config.toml
positions = "learned+rope"
rope_fraction = 1.0
qk_norm = false
tie_embeddings = false
init_std_o = 0.0334
init_std_down = 0.0334
final_lr_fraction = 0.1
MLP neurons of a small language model. Each row is named by its layer, matrix (up: input weights; down: output weights) and neuron, and shows model dimensions 176-271. Each number is 128 + 32 x the weight over its row's rms, rounded and kept within 0 to 255.
Before each neuron's rows, "raises" lists the tokens whose logits its output raises most directly, leaving later layers aside.

raises: "b", "l", "r", "bs", "h"
L13.up7 [119  61 153  55 153 136 170 115 159 102 145 183 186 163 141  76  93 125  91 117  68 128  92 126 104 176 151 107 151 120 116 149  73 166 115 167  75 166 126 145 163 101 116 129 182 133 100 130 142  68  86 210 205 193 151 125 163 120 104 125 118 142 137 188 177  67 107 126 158 110 207 109 128 176 139 144 125 127  90 167 124 104 124 123  91 168 104 109 135 179 159 112 131 197 137  82]
L13.down7 [122 104 142  78 146 145 106 168 181 111 103 112 140 178  97 107 119 102 114 157  86 125 141 116  90 132 172 117 102  51  89 165 114 162 149 114  74 105  90 139 116 143 118 109 120 100 127 115 123 169 109 125 136 109 142 130 144 168 123 128 128 155 112 187 116 136 157 162 152 167  86 117 124 107 150 151 118 108  63 180 103 159 115  99 130 113 178 155 115 119 102 101 137 163 133 132]

raises: "ments", "ment", "ing", "s", "sson"
L6.up647 [ 63 158 102 140 124 217  94 118  57 148 152 182 146 111  97 157 127 178 134 149 159 114 164 102 168 166 145 147 121 116  93 167 156 117 136  96 122 102 102 119  90 111 152 146 141 117 173  89  99 163 123 126  96 115 157 126 163  77 198 160 138 101 106  84  81 147 119 129 118 148  99  67 122 158 111 121 143  84 153 193 160 105 169 157 107 135  86 106 156 128 134 107 103 148 100 129]
L6.down647 [ 99 226 152 190 134 113 136 128 124 141 106 108 136 126 168 130 210 148 102  82  71 109 156 161  98 142 148 120 141 121 117 160 141 153  96 128 120 145 124  85 202 118 134  68 148 125 149 166 101 178 135  61 158 147 150 130 145 154 134 123  94 114 138  92 106 201  70 167 118 121 124 136 151 145  86 184 106 140 189 132 143 143 197  96 176 105  73 132 123  88 111  99 156  74 124 135]

raises: "ment", "ments", "fort", "water", "ground"
L7.up1018 [112  86 169 170 163 202 138  73 129 121 147 150 163 123 167 107 128 162 155 134  91 134 124 136 179 140 154 156 138 125 195 173 119 127 170 149 143 118 121 178 155 113  87 154 159 141 143  96  71 122 134 136 217  99 160 171  54  84 137 127  90 147 123 104 175 183 148 220  85 138 139 180 124  68 154 136 176 110 166 158 122  95 145 187 113  94 152 102 135 117 132 156 129 168 132 126]
L7.down1018 [ 74  87 127 160 143 151 117 137 210 128 126 153 140  65 105  55 101  94 142 130 145 206 150 165  89 135  89  92 127 104 115 156 106 167 124 116 127 143 128  90 177 148 134 123 149 184 146 156 192 131 115 109 140 116  97  96 118 157 110 183 149 143  78 187 130 146  83 136 113 153 123 130 179 171 182 129 133 133 132 110 118 181 209  66 152 171 138 105 148 154 136 104 142 121 124 152]

raises: " trains", " Bus", " service", " routes", " services"
L12.up917 [108 146 120 137 166 158 112  91 152 104 100 125 123 116 138 161 154 187 139  86 102  85 154 183 207 146 130  90 116 130 117 135  58 141 104 105  66 142 126 109 144 149 154  31 119 112  82 169 103 115 103 155 159 145 125 114 149 142 148  96  61 109 173 177 118 104 167 140  97 144 148 114 103 130 146 106 141 158 177 108 115 130 159 148 170 168 104 120 146 143 103 119 106 120 147 156]
L12.down917 [119 165  95 144 124 171 100  17 118 153 110 128 155  84  94  87 107 125 143 107 118 112 125 187 205 121  96 122 140 107 103 135 110 174 150 113 163  83 103 166 149 149 146 115  99 147 119 113  97  92  63 106 104 140 151 115 161 102  66 152 121 143 135  95 120 130 191 110 177 166 116 117  86 100 149 104 112 140 116 156 132 164 142 123 143 152 145 160  72 167 132  81 114 158 155  90]

raises: " towards", " until", " upon", " when", " across"
L12.up536 [145  66 137 124 134  89 191 191  77  79  84 100 123 133 144  89 103 155 110 107 145 153 126  92 152 120  44  71  79  90 117 134 135 115 116 104  69 109 162 140 111 183 101 176  91 128 148 110 101 122 153 116 116 101 157 117 155 106 135  93  67 160 104 168 124 156 163 134 165 114 139 163 129 125  79  96 109 116 129  83 108 140 159 183 140 158 147 166 204  89 117  93 171 117 118  72]
L12.down536 [134 151 114 183 132 131 115 213 173 155 151 147 125 120 106  79 172 173 124  90 136  87 114 110 121 144  97 149 182 145 151  82 104 154 128  60 144 183 172 114 135  91  87 184  89  87 114 136 183 119 136 111 119 135 158 116 133 139 107 166 140 127 123 137 148 127 115 131 147 127 114 170 117 132  72 113 101 136 171 144 174 140 201 161 158 118 106 183 137 134 100  87 138 163  54 100]

raises: "ered", "ering", "d", "out", "ers"
L7.up580 [166 182 137 156 140 141 102 123 231 164  96  80  80 103 105 132 130 117 125 130 158 104 189  68  90 144 176 130 125  72  94  98  72 166  60 100 168 118 167 114 130  91 105 111 133 176 156 137 105 109 138 168 107 119 136 181 131  92 106 147  97 149 127 118  98 128  91 110  75 117 154 192 124 136 125 100 139  84 202 137 129  61  94 107 120 141 102  55 147 138 114 156 104  75 148  99]
L7.down580 [ 92 156  91 194 109 129 168 142  76 150 168 142 204 117 134  78 155 111  74 185  92 134 130 101 140 124 122 102 148  92 169 150 104 142 134 111 109 166 128 157  97 141 130 144 152 147 116 145 109 162 130 166  88  98 165 187  84 158 146 121 154  94 104 147 166 126 122 135  91 171 125 137  96 201 149 159 128 139 125 108 152 110 165 171 132 152 136 151  99  94  91  68 134 109  64  96]

raises: "in", "es", "ins", "ell", "eh"
L6.up948 [ 91 115  91 101 124 173 140 151 111 126 137 117 170  59 124  70 144 136  86 201 166  88 135 121  74 121  94 128 142  78 151 150 138 123 138 118 101  80 116 120  95  47 142 180 119 189 150  97  83 121  85  95  96 112 104  87 141 126 146 109 199 184  87 176  97  21 164 147 146 126 151 132 124 156 155  83 139 185 142 134 142 137 161 107  66 146 134 156 141  90 141 137 123 128 108 103]
L6.down948 [ 88  99 112 142 113 109  97 182  87 138 103 142 163 109  85 114 119 112 118 104 164 111 146  95 163 168 132  84 155 158 218 167 156  54 162 111 117  87  86 130 100 146 190 185 157  84 142 122 139 154 136  78 147 149  90 171 160 184  60 107 162 151 122 152 169 134 140 101 121 127 110 150 133  87 172  84 113 132 153 212 122 129 162 112 181  96 157  59 148 112 101 152  64 141 125 154]

raises: "osh", "ef", "uris", "cess", "ith"
L13.up760 [112  68 106 116  99 108 121 129  87 100 115 162 157 176 111 107 123 156  87 107 160 155 175 138  85 145 115 156 128 153  61  91 123  88 225 155 143 142 112 134 158 107 123 102  81 174 200 138 133 142 161  86 130 142 144  49 144 138 134 148 106 164 139 163 116 133  76 130 140 137 105 130 146 134 128 101 143  80 149 117 174 150 150 138 128  73 125 105 124 192 107 150 100 105 157 153]
L13.down760 [ 87  78  82 181  69  89 172 134 130 190 148 156 124  35 172 112 158 154 173 120 153 181 200 117 150 176 152 134 121 155 169  92 116 151 128  80 173 146 134 154  82  94 131 129 121  72 139 164  87 148 121 115 124 122 136 141 108 133 126 155 116 138 151 145  81 154 132 163 145 142 143 104 160  78 131 177 131 139  99 160 119 151 112 154  87  62  86 113 139 125  94 113 114  97 136 116]

raises: "ure", "}", "ur", "uri", "ured"
L7.up1146 [163 117 121 101 132 148 180 123 149 102 133 112 141 137 107 130 147 191 131 146 160 100 208  70 108 106 158 162 185 162 112 179 192 196 145  78 119 139  96 155 158  98 119  86 161 130  89 104 165 169 128 144 134 106 117 148 109 148 153 168 194  96 154 108 124 154 111 171 143 255 112 162 170  97 157 126 175  74 106 168 198  69 152  72 146 101  93 103 121 166 143 129 129 132 138 115]
L7.down1146 [111  96 169 120 135 181 142 100 123 140  96 145 103 118 166 131 174 140 150 199 111 115 124 101 131 116 157 127 127 105  82 172  70 179 115 115 139 155  78 112 139  97 140 132 137  97  80 163  89  97 110 117 177  90  81 164 165 128  96 133 145 169 140 149  93 104 121 139 182 236 108 130 177 136 157 109 110 137 133 177 114 166 102 105 131 111  37 118  91 139 168 141 112 109 126 154]

raises: "yl", "y", "yle", "es", "e"
L3.up1061 [120  92 152  81 105  59  87 187  76 134 101 113 154 196 159  62 208 121 118 155 159 128 127 146 127 156 128 141 127 182 182  88  32 135 108  86 158 123 126  75 172 167 150 178 147 152 169 123 139 176 164 136 135 156 179  86 101 109 166 163 110 110 112 124 193 115  49 190 144 109 172 158 172 166 112 169 152 127 163  77 125 110 155 106 133 135 173 113 126 154 156 115 108 132 146 121]
L3.down1061 [155 163 160 148  94 140 124 111 156 155 163 105 152  79  91 172 113 113  97 160 115 178 111 106 163 140 160 139 133  88  85 131 171 138 131 101  94 143 150 194 113 115 107  94  96 118 145 146 179  97  92  75 167 102 104 123 164 121 110 117 134  85 114 134  80  82 197  68 146 142  79  86 113 126 220  88 139 125 121 137 119 121 119 188 110 145  50 136 125 120  69 134 135  99  95  36]

raises: "get", "vin", "iv", "pha", "tra"
L12.up364 [112 148 114 116 134 103 148 125 135 124 128 157 100 153 164 148 133 132 153  90 146 119 116 106 170  94 136  84 151 184 132  75 165 159 157 181 148 142 143 139 104 124 147  99  63  39 153 184 102 104 111 138 126 173 170 147  89  99 147 101 150 116 150 125 102 149 116 163 117  87  89 126 126 126 133 156 132 156 106 133 193 107 144 153 167 119 154 136  84 151 115 162 109 145  84 117]
L12.down364 [143 178 166 118 111 115 135 131 114 141 129 176 170  98 126 200 108 124 103 172 118 106 165 103 155 178 167 171 184 156 139 110 166 187 121  94 135 126 163 179 140  86 175 126 162 182 104 107 135 153 105 115 116  61 127 138 115 116 108 161  40 161 100 159  90 158 115  99 151 157  80 100 169 121  56  73 117 113 117 111 119  97 173 124 109 128 123 112 115 154 188  95 101 121 144 163]

raises: "uru", "ho", "ham", "hr", "uke"
L13.up587 [165 117 154 178 161 132 122  87  82 157 146 143  80 114 148  60 146 125 123 136 124  84 106 131  81 106  86 119 226  90  85 109 133 105 113 137  46 131 175 149 132 109 148 122 137 131 102 103  97 159 116 107 157 153 159 136 133 152 118 124 165 137  82 192 137 163  86 149 115  75 112 130 155  79 105 120 115 113  90  96 136 144 136 107 181 153 109 101 193 144 139 144 153 120 104 148]
L13.down587 [123  85  94 155 161 102 156 124 211 106 124 167 161 146 165 123 157 154 104  90 149 123 156 149 103 168 107 104 121 115  58 182  68 169 170 181 101 104 165 141  69 122 133 122 122 166  97 116 117 136 119 113 137 174 123 137  74  96 144 195 150 103 132 108  71 165 119  95 163 192  89 103 126 140 133  78 162 196  94 143 113 111 186 159 113 168 136 106 122 137 144 113 144  86 114 138]

raises: "ely", "e", "es", "not", "ema"
L13.up576 [138  93 156  95 117 173 143 126 112 141  75 133 107 100  95  98 159 116 171 185 115  90 142 138 120 151 137 104 176 100 107 119 107 159 169  58 135 112 118 132 140 157 182 139 189 143 174 105  77  77 162 115 123 119 126 116 187 121 175 150 138 138 107 170 114  69 108 159 138 147 152 100  99 190 162  98 175  94 157 138 150 125 113  82 142 148 132 102 164 171 138 169  41 156 112 130]
L13.down576 [ 81 132  84 162 162 109 161 191 140 121 132  97 158 119  97 154 149  86 109  65 132 142  95 170 126 130 191 125 111 144 124 168  89 124  96 142 128 139 141 108 103 150 128 150 119 162 127 125  84  82 163 124 133 149 110 177 189 145 119 100 164 125 161 116 130 147 152 128 166 139 167  85 124 159 154 156  58 162  68 104 148 153 131 112 140 176 110  90 137 102 130 126  43 150 127 145]

raises: "ably", "ead", "ant", "ally", "ated"
L12.up1027 [112 126 155 129 145 149 118 137 141 217 138 161 145 145 116 151 141 118 107 149 107  91  97 133 177 133 110 153 131  98 151 110  96 134 155 107 143 158 144  96 144 104 148 153 111 167 109  99 110 119 102  67 118  57 131  68  97 108 161  97 152  98 135 189  59 115  75 137 145 161 173 127 135 164  98 162 147 103 140 104 215  75  83 120 104  91 114 156 133 145 108 133 128 112 103 146]
L12.down1027 [ 98 152 132 137 137 177 141  95 136 173 166 106 113 122  84 115 140 154  92  66 110 166 114  90  71 158  74 162 173 124 125 143 139 164  96 165 148 175 170 141 135 157  86 106  87 142 182 165 175  95  97  69 119 101 104 101 163 122 119 140 181  69  95 132 114 154  94 166 151 120 131 126 162 150  93 143 184  63 180 110 169 124 126 104 116  88 141 107  74  75  99 119 164 112 187 174]

raises: "ants", "ative", "ant", "ated", "ance"
L7.up410 [149 135 129 153 159 152 140  74 108 106  89 182 158  66  59 123 140  76 183  88  87 138 156  63 120 140 144 141 166 125 104 117 170 152 123 114 139 121  97 105 181 128 138 109  84 181 219  89 161  97  96 120  78 109 127 132 148 112 168 164 153 161 120 147 102  90 146 114 125 162 209  98 149  97 139 108 164 112 132 106 159 113 124 113 172  49  99 109 147 132  73 148  85 148 113 142]
L7.down410 [160 191 201 101 158 124 179 144  66 123 154 133 115 128  51 161  70 119 162  83 132 116  84 136  89  97 138 129 217 166 116 161 131 133 111  89  98  99  96 105 159 100 120 106  91 165 142 122 118 111 131 124 126 103 136 117 122 115  69 150 111 138 149 125 107 157 149 139 105 166 138 142 121 115 152 129 150 155 134  90 126 160 115 153 160 102  59 105 123  89  98 166 112 168 104 133]